From a checkpoint of a small transformer trained on Wikipedia.
Size: 8 layers, width 256, 4 heads of 64, MLP 1024 tanh GELU, vocabulary 16384, 10.8M parameters.
Training: 187M tokens, 5719 steps.
MLP neurons of a small language model. Each row is named by its layer, matrix (up: input weights) and neuron, and shows model dimensions 128-255. Each number is 500 + 25 x the weight over its row's rms, rounded and kept within 0 to 999. Numbers have three digits each.
After each neuron's rows is what it responds to, as a language model described it from the Wikipedia text at the highest values.

L2.up419:491523473505488509458498467501479511560507491507535501526517469465478479492433515507488509506487473519502534509507481498482497494488490457531512535516495500478447507514472537481523499468454511524539504462490492511508488528481504488502511494525502512471503500516517500525449498477502527529521458523486492503522512525475463555461473521444505498510489487500469482477511499497466530515509
The token "as", both as a standalone word (played as a midfielder, as well as, as a result) and inside words (asphalt, Asian, Haas).

L5.up307:493488476534520531508459532519480505513481496553526575531516489444501543483521518466482462494511531549495525495492494500454539489464487490485508481519528535500484524516487520472504508512495496459469497503490471474500513511471517496468502437456475513536484499509494525499504503518486463472477500480451498530499457503485524557467511522515509540503475510501516498495519525490487480551493
Fires on the middle piece of rare or long words (Bits-chnau, Epip-han-ius, pro-let-arian) and on separators after numbers in tables (1990 |, 9–4, 27p,).

L4.up523:469454515477475473493502483488495504508521447484455555446499492519497493517516488507496494517478522531525518479504499509502528509489514433497494528499515461525452506569493504503492459521483549489519450545512529476492469484479512477506450497466505513512460515534514518548496481503501502500470491485502508510516509465461489470553491491453500507501498497471526494502522480492525493456530
En dashes joining numbers or names, as in scores (1–0, 3–3) or routes (Howrah–Delhi), plus scattered prepositions and modifiers like over, around, mid.

L5.up250:516492552518500471485488536531510516487543515487467497476504479507473552487583478508516448491465510515492472485484492509481460485496483520494464505476513470516543485547512525485514501491502513518527525470502512546480497497447526488485502519502514492568506522539516490493462497500471499536455489494503491525438530501497466524512484518506508507525508505520520537498502489490551473502438
Connectors that join two parts of a proper name or compound: dashes, slashes, ampersands, v., de, al, and to. Examples include Iran–Contra, Los Angeles/Orange, Convention & Visitors, Murphy v.

L2.up600:489521501469490500521510510526501480473485483519514522469516481519508497547456504489475495486514546494492531489524518501531529514494535483445474508512517523525461542485477528534518482533494513475469501480455469485482520498494505520516550512515522454535511488503511462494472517510486492524454526531486498507480507523521475498539474506493526451470527539500495481492489495471505530489511
Periods closing abbreviations like No., U.S., Jr., St. and initials, strongest for No. in table headers and rankings; also table pipes.

L2.up269:506539502504442500576485485484522511467503469539514454479497486483503477523476534490550524484493505485485475497532532485480497519490547497458444491498515499529502491517498494511503498513514463485535554463512490504491459514464493470536520470478544503543486515483516476544450469498496510529477450513504468541506528524488494481484500481495503499461546488507530461508473537486552514469500
The space or first digit that begins a number, often after with a, on, over, or ===, as in 9–1 win, 600 papers, 23 May.

L5.up119:465512505474544482505456486483496481485486502499518512503492474451486519524541532505496493501523550531517524477521480495511526547469528516518505454508469465519514504532512561520492490512475435536538500516533522465492482483495504523489493461505507491439520526526494508452560580531475507535494487545512489477516488545459469499496525513518524459455528448477524461517537502491509496505471
Separators and connectives right before a person's name, such as table pipes before player or candidate names, colons after "President", "by" after "composed".

L2.up560:484499506493515463534461504500514479489514498524511467486489527558527488480530519492493510477509535503522483557501496508479523501494476500456509502540508491544524461520503493505521496529512468471525482539473470493531493525520540521502478508530487469508482491523483465524487477482496462502547489526444516546469511516511511496525493516461488465490497536508547503525555515499508531524450
Colons, dashes, semicolons and pipes right after a short label or bullet at a line's start in infoboxes, credits, scores and tables, e.g. Producer:, Party:, Rochdale:.

L2.up727:496528536538519508513496494496516495531523489489478469512530471445481478520460500422543521516491523522494532522522473501546460524470479498468508464486484482497499494502519497509498481465495530490523482481471544512450514560487523479547502506477500469533503495501499487510476550496504481493501483480522486481497479486496464450506475455447499516492487472472479533469521493534518529503521
Tokens that join pieces inside one unit: en dashes in scores and records (2–0, 7–7), hyphens in compounds (Under-21, anti-regime), mid-word letters of foreign names (Viet-c-ong, Pi-ñ-as), and heading-closing == marks.

L5.up323:491487415514521488477502480482449469506492495508518515523466464519486493518491550488505480512493453501524474480496469495505497529526496486488476532537508517538502468474547491534515477505486524514531495465494502547510550473511486507477423488479505470505509465476488500506511512551521522456501482507512480534466500484498464466454520520512527536508505467503487528535517510483540524480517
Tokens that close a Wikipedia table cell or name, such as an empty-cell space, a closing ) or ", right before | or a number.

L5.up46:459470546525503481493481469482467504499479503533554508491516505457426497464538526469565486498469523485507509501466473567508487504505504497501514498477549518496521518492481493554508497468496506456517475504536531490510501504524485490493452545499476470525473499504539512509515467487529461545480497491443502534509520497511473518511516528504467479489475483520501490527502512426526504484512
Digits that continue or begin a multi-digit number, mostly the second digit of years after "1" (18xx, 17xx), plus some word-piece starts like Saskat, Cart.

L2.up651:488487494504464474495478488448483537527487460487496481479473524514470538520486481472513485497509475508549529514486518460520479522507516502474479483481468503465475506551532520478511517532543504504512507481446491526537532507512492457468487477466485487515531509575574513494477475471531506535488522482499498521490495492487505510493486456473492489501484520478506509509513560534498548493515
Closing quotation marks, closing parentheses and apostrophes, mostly in table cells before a pipe: "Sekai", (42.1), 57', l'artiste, D'Alton.

L5.up344:473533515474494500530446516467476475518505525506489514478514465468542483471499510473560498485508511489488508484489498476460478540501511480531479495503484511514444491502485543489522470540497490494525514537492471508507535457467492515517509448530478455523496503457460469489488464457540494505511508515530489496519454503533472551515501480511522484468525573532472515480505547505494518507516
The first token or word piece of a main or infinitive verb right after its subject or "to", e.g. did, enl(ists), see; also blank table cells before numbers.

L4.up388:507523471500540508507489487496496491495498521498507462487483485501552522483504519501502511517486538496449518464529441502489515491480526507549513479507449499514510488504531543517512460500526561485548541455513505496531518512509481500527466508511512488504520497468457487497479489501515548461456522503466470489490520540502422555510476506474528497492485513539499490503464489544479526504487
Commas, closing parentheses and closing quotes right after a name, title or parenthetical ends, often in lists and tables, e.g. Juanra, (born 8 June 1976), "Vana Vana".

L4.up185:461512513467488500528508528502544434503468470508537493455508553483536480488498510490517548500473511497543495473494499498528503502461521485469549503490500502508471498494486529468484473509473489499485541511510547504497492497473511476536472445512504514457510519485543483486504506462530485478501522489505530571472556576506513460500490536454464485490504498496502484525514513516485508486444
Leading digits or cell separators where a total or count begins, mostly in Total rows of election and sports-stats tables (1 in 164,772, 6 in 677), also populations, areas and money amounts in prose.

L4.up217:513467498483491486549483475527489512475512523535484496517508471476502520523447492531542527485497533534471471494505548506519509501495502468468469522490519499523513493507516472467499462527490499496480461495511529493477494511484484502479449525490444508527473468526498484518477463542525472483445520517503522498482511518497479537475455494521489512509521492452534504528553463517482483499534
Hyphens, dashes, and word pieces in the middle of fixed compounds, names, or numbers, e.g. long-awaited, Middle-earth, COVID-19, the 0 in 10,000.

L5.up778:510489508506494499497457500503444482468496484548544507535437506503529527509499489542477497543487526479488495483502503491495478497465449496442516539511476466499529523516485580463470480465481522551511478456498521469522507503507507504455488522491510516533507492506505500518465522454479485493455536473568499520523520461502496521518499528495513505485529518518510491531433478475474491477449
Small connective or continuation tokens in infoboxes, stat tables and place stubs, such as decimal points in percentages, "in" after Village, and mid-word pieces.

L2.up356:562484494469486497506494540517475510487533476510511512474486441506497519463465497535490531499492502524488461494466480512510467442466553489522497523504484538513541516511511512495505495534504502530538459491477521498498509512474530517507474471477513474491481473487466511491491500482498512468481491515517511491487450484500517497520497517504510484489502485491509510478512480491464498539453
First sub-word piece of a word split into several tokens, most often a capital R as in Roman, Ria, Rapture, also sn(ake), Rec(ognition).

L4.up346:431500467454518503519479530510500481476479480482496498548532484487530501508467529464457470520494527471551501452516526495514553496475529510510462448507532476506500480509475522531484500518509517521542445508516513494519511527463472484462470490506527455450494484523503504551534448506521534480506531514553471540540517542489513503498503486544531520480506454502470515486522531458510519500535
Pipe and space tokens that separate cells in Markdown-style Wikipedia tables, mostly numeric sports stats, scores, election results and chart listings.

L2.up688:514478481541495551500486512509480492478528494533458478490506471469507512489481483474560499515452492578490499455497512462481489467486536450471506510485536506504504498528519496503502493463476482499490457513497531475442548557478524514524506516446486464495512507509491516480511509502530511509477516520525502485467513470505521478500441452458496496464514532473517517506478513494520535484536
Hyphens and en dashes joining parts of compounds and ranges, e.g. state-of-the-art, Under-21, 1948–49, ring-road, often merged with the next letter (-brown, -decked).

L4.up647:506506517489505517494468490473506472516488449466487513510539491458534500519508472456518513541501489475456487514475511451516519526526521503511482500463493521495490496490471475458479444528495487496533452532527474494524499501480510499516492509488491509454473513513498517475484493457463506474498508494480516478484473518534518515526487501481510529470510536497514533494505486480498528504442
Fires on a main verb or its final word piece, mostly right after infinitival "to" or a subject/relative pronoun, e.g. prosec-ute, reloc-ate, attach.

L5.up751:472524531504529509491497482519484514562508519549545497503516521516494486515534470524505541546511526473521537514486510524508544502508474524500463513460512519507485524462468499488514451490513445514482481485507514554525514491490501514494457500505487536502517521495504533498488489477512478509481526504512486492513521562510471495475497492520526524449557497510554467502517509551527497478493
First piece of a word, name or number split into several tokens, often in tables or after a pipe, e.g. R(otten), 1(00,622), H(ill).

L4.up197:511481500472500446564507522505538510545480489506522517537519523525474545449484487539475455533492470507479490545528482472498504496502538486466505460533492462485528475535513541497461463519510475478538514469517505510461521499445515518510473517474497528487494461507516461481483476518490547489505490497460510498535515443484484498481548493480484504491504515547509462531496543461503529476473
Mostly "of" after quantity words such as one of, all of, many of, most of; also digits after a decimal point or comma, as in 2.37 and 200,000.

L5.up40:465488507479478485541466501505482560518502487536508514536533465482543489499451498509530537466463474506528505487542529470480523517471533499492517485530477478495463477476514434493549505508484501477516518474501518521488529507507515523519465513482484537517475470519472432470506470505535521515496489517494477481493479504503497484496531469512524530486517538507477537480487504496483486499509
Hyphens and en dashes inside scores or model codes (9–1, 4-A-1), opening quotes, and first word pieces like he|nchmen, In|former.

L4.up430:483527513514471504513531500479530505486459500476501539480478479500498533477510547528555528534523477491495498523512534493514504500543483524474441511506516472531476517482474517504505474497511440456522495521544492500547485487498514480478499512488417522520502520515464507509533478538530504535492478515515488505481497486506458515534463514493486543464532484488520492456515507495531453457494
Fires on the first digit token of a number, mostly "1", after a space, hyphen or $, such as 1985, TurboGrafx-16, $146.

L4.up46:476484466448518515482464477494497511526477526511551453530496418506441547490518490488527512473511536477557449501487463494478489503452495532480517538545522520490524441496513498460453513469493515536473524489496533515554512525508523506485518523518467524516536506480458504493561480477501510494480482490497537475519509553543507468493541535517465505497474472511492461484478523493478491482501
Commas and linking words that continue a Wikipedia opening sentence, e.g. the comma after a county name in place descriptions, the comma in birth dates, or is/of/from.

L5.up73:517522505505516468464479493452497453496490524502589506481532492522461506508514485481509487481478485480547530491490471523483451481505529514492506505449457504517485475507458524507523456535470527500510462474489504510504482498499475476490485527492505499493499475474510474514447469502498506527530523521502502517536490505496545489510498523504523500501478495466531506484508475543499533477488
Word-internal pieces of known names (Appal-ach-ian, Nicar-ag-ua), "as"/"As" in cast lists or clauses, and the first digit of years after dates or in tables.

L4.up129:495511495508501535518473479512463495541524518540508524487504511515552503516508524453488464491540505504481501502484478463487568491508508496493465540516498462518497454510493512477480516455418491501448510508509441476470519481477474481479508481484454483504490492509485498510533534476514508534486511480491467472465488506495539558473489526496509494495533535550510550461486500477514510542537
Middle or final pieces of words, or second words of set phrases, in names and table entries, e.g. Prop-ag-anda, Zauberfl-ö-te, Councill-or, Country Albums.

L2.up765:501488525521470548507409541482536496528486563511500509478469506488530531470477479504518548555459452503451464517529540487480479518436468462463496507540496528526509477491497492467502535444468484511504512455499488498530498505475503492510473459481493535475465496496511500482528496448492490488522472463494522520492481503522519535480514512482513546518535531514501504493472500513462521508480
Short middle fragments inside longer words split into several tokens, following an opening piece like exc or dest, as in exc-it-ement, dest-it-ute, celeb-rit-ies.

L4.up164:435494475464482531530481500499483497513525482522517547461539510502489503493465514503519520487524531470478493490500460552457499492516484497496490552498509490589467481531482535510493509504473503509509482529441456465514524483527495476466504509508515536495510474474471446480511475500484528495505520501492519483524502489515484517511498477490501505481511504519517498537509486504460517420515
Fires on word-internal fragments of long words (Ed-it, exc-it-onic, El-ap-idae, confl-u-ence) and on chart numbers or punctuation right after labels such as No., Vol., and number.

L2.up931:545507513468528487496495497502532513477505475512519480563521467463494487515508509489484506484504485456522478520518514506518523493529530546494503515495495461537489490502522479516477463549531481570492493510476520511490506478470493476529505457494473469481493486536518495498489506517500520533510555500503522506545506510499476506541531562501494517498494500531488495507462525470456492519525
Fires on periods, both sentence-final ones in factual articles (e.g. "on Highway 2." or "in Jowkar District.") and decimal or URL dots such as "2.9%" and "www.".

L5.up997:455545506514512520490456485507453508505494491508522505507463479552465518477496502495527515491503496514466524512531496493487567507525459492488506497492491532476489519528478559507522499545479531507508495508512523492455560499485563477439479477524460457481502473482506523522484477515489497504472484490488522483480528498487492516523519501488455480490522532451507493498502508504501513505525
Second pieces of words split right after a fragment ending in "m", as in Sem-ashko, rem-edy, Dum-ont; also some table pipes and brackets.

L5.up1015:517564503523459470537476508456547508535506503515487523518501510523462530490450533523531518511467495467479519528520502488535445536493484479505510521494476531480458539511497483512465487528494448502493472491476477501462499512536507499474471552439481534491483538474494519535486449520479508508486480509493500500537512455491510482515496517497456488441536497505521501508516513432516510499493
First digit of a multi-digit number after a preposition or space, e.g. 1 in 13 years, 4 in 40–80; sometimes Saint/Cape in place names.

L2.up52:490474525447455524486469514498483507512481458442462519490474490532531511490501542499516489526491517475438468480499486486476485556464467486499511460495496510509506503495502463517490504506486511491532486539492515504524490502507463449500503525475510464494529517506509524512494497494474506485509508500513499507501484484528428516523515487516545545490466516518469502514554499537487516501458
Final pieces of third-person singular present verbs, often split words in plot summaries and descriptions, such as kidn-aps, incorpor-ates, shows, with some plural -s nouns and "be" after modals.

L2.up808:483516500510475523481528535482504482496461514509502503545480458550486485500533518502519513498532475523482551528505504485537498541523547526514467522510516471498492517476465470486457472502453431499478514546502566476542519518481524524516503474479511506499474479528451519530485463494482478513470492481497475516500511489510492464489475474492506521527534558502477521466469524447531477487509
Leading digit of a multi-digit number, often after a hyphen in model or code names (TurboGrafx-16, Tu-16) or starting years (1970s), occasionally a name's first piece.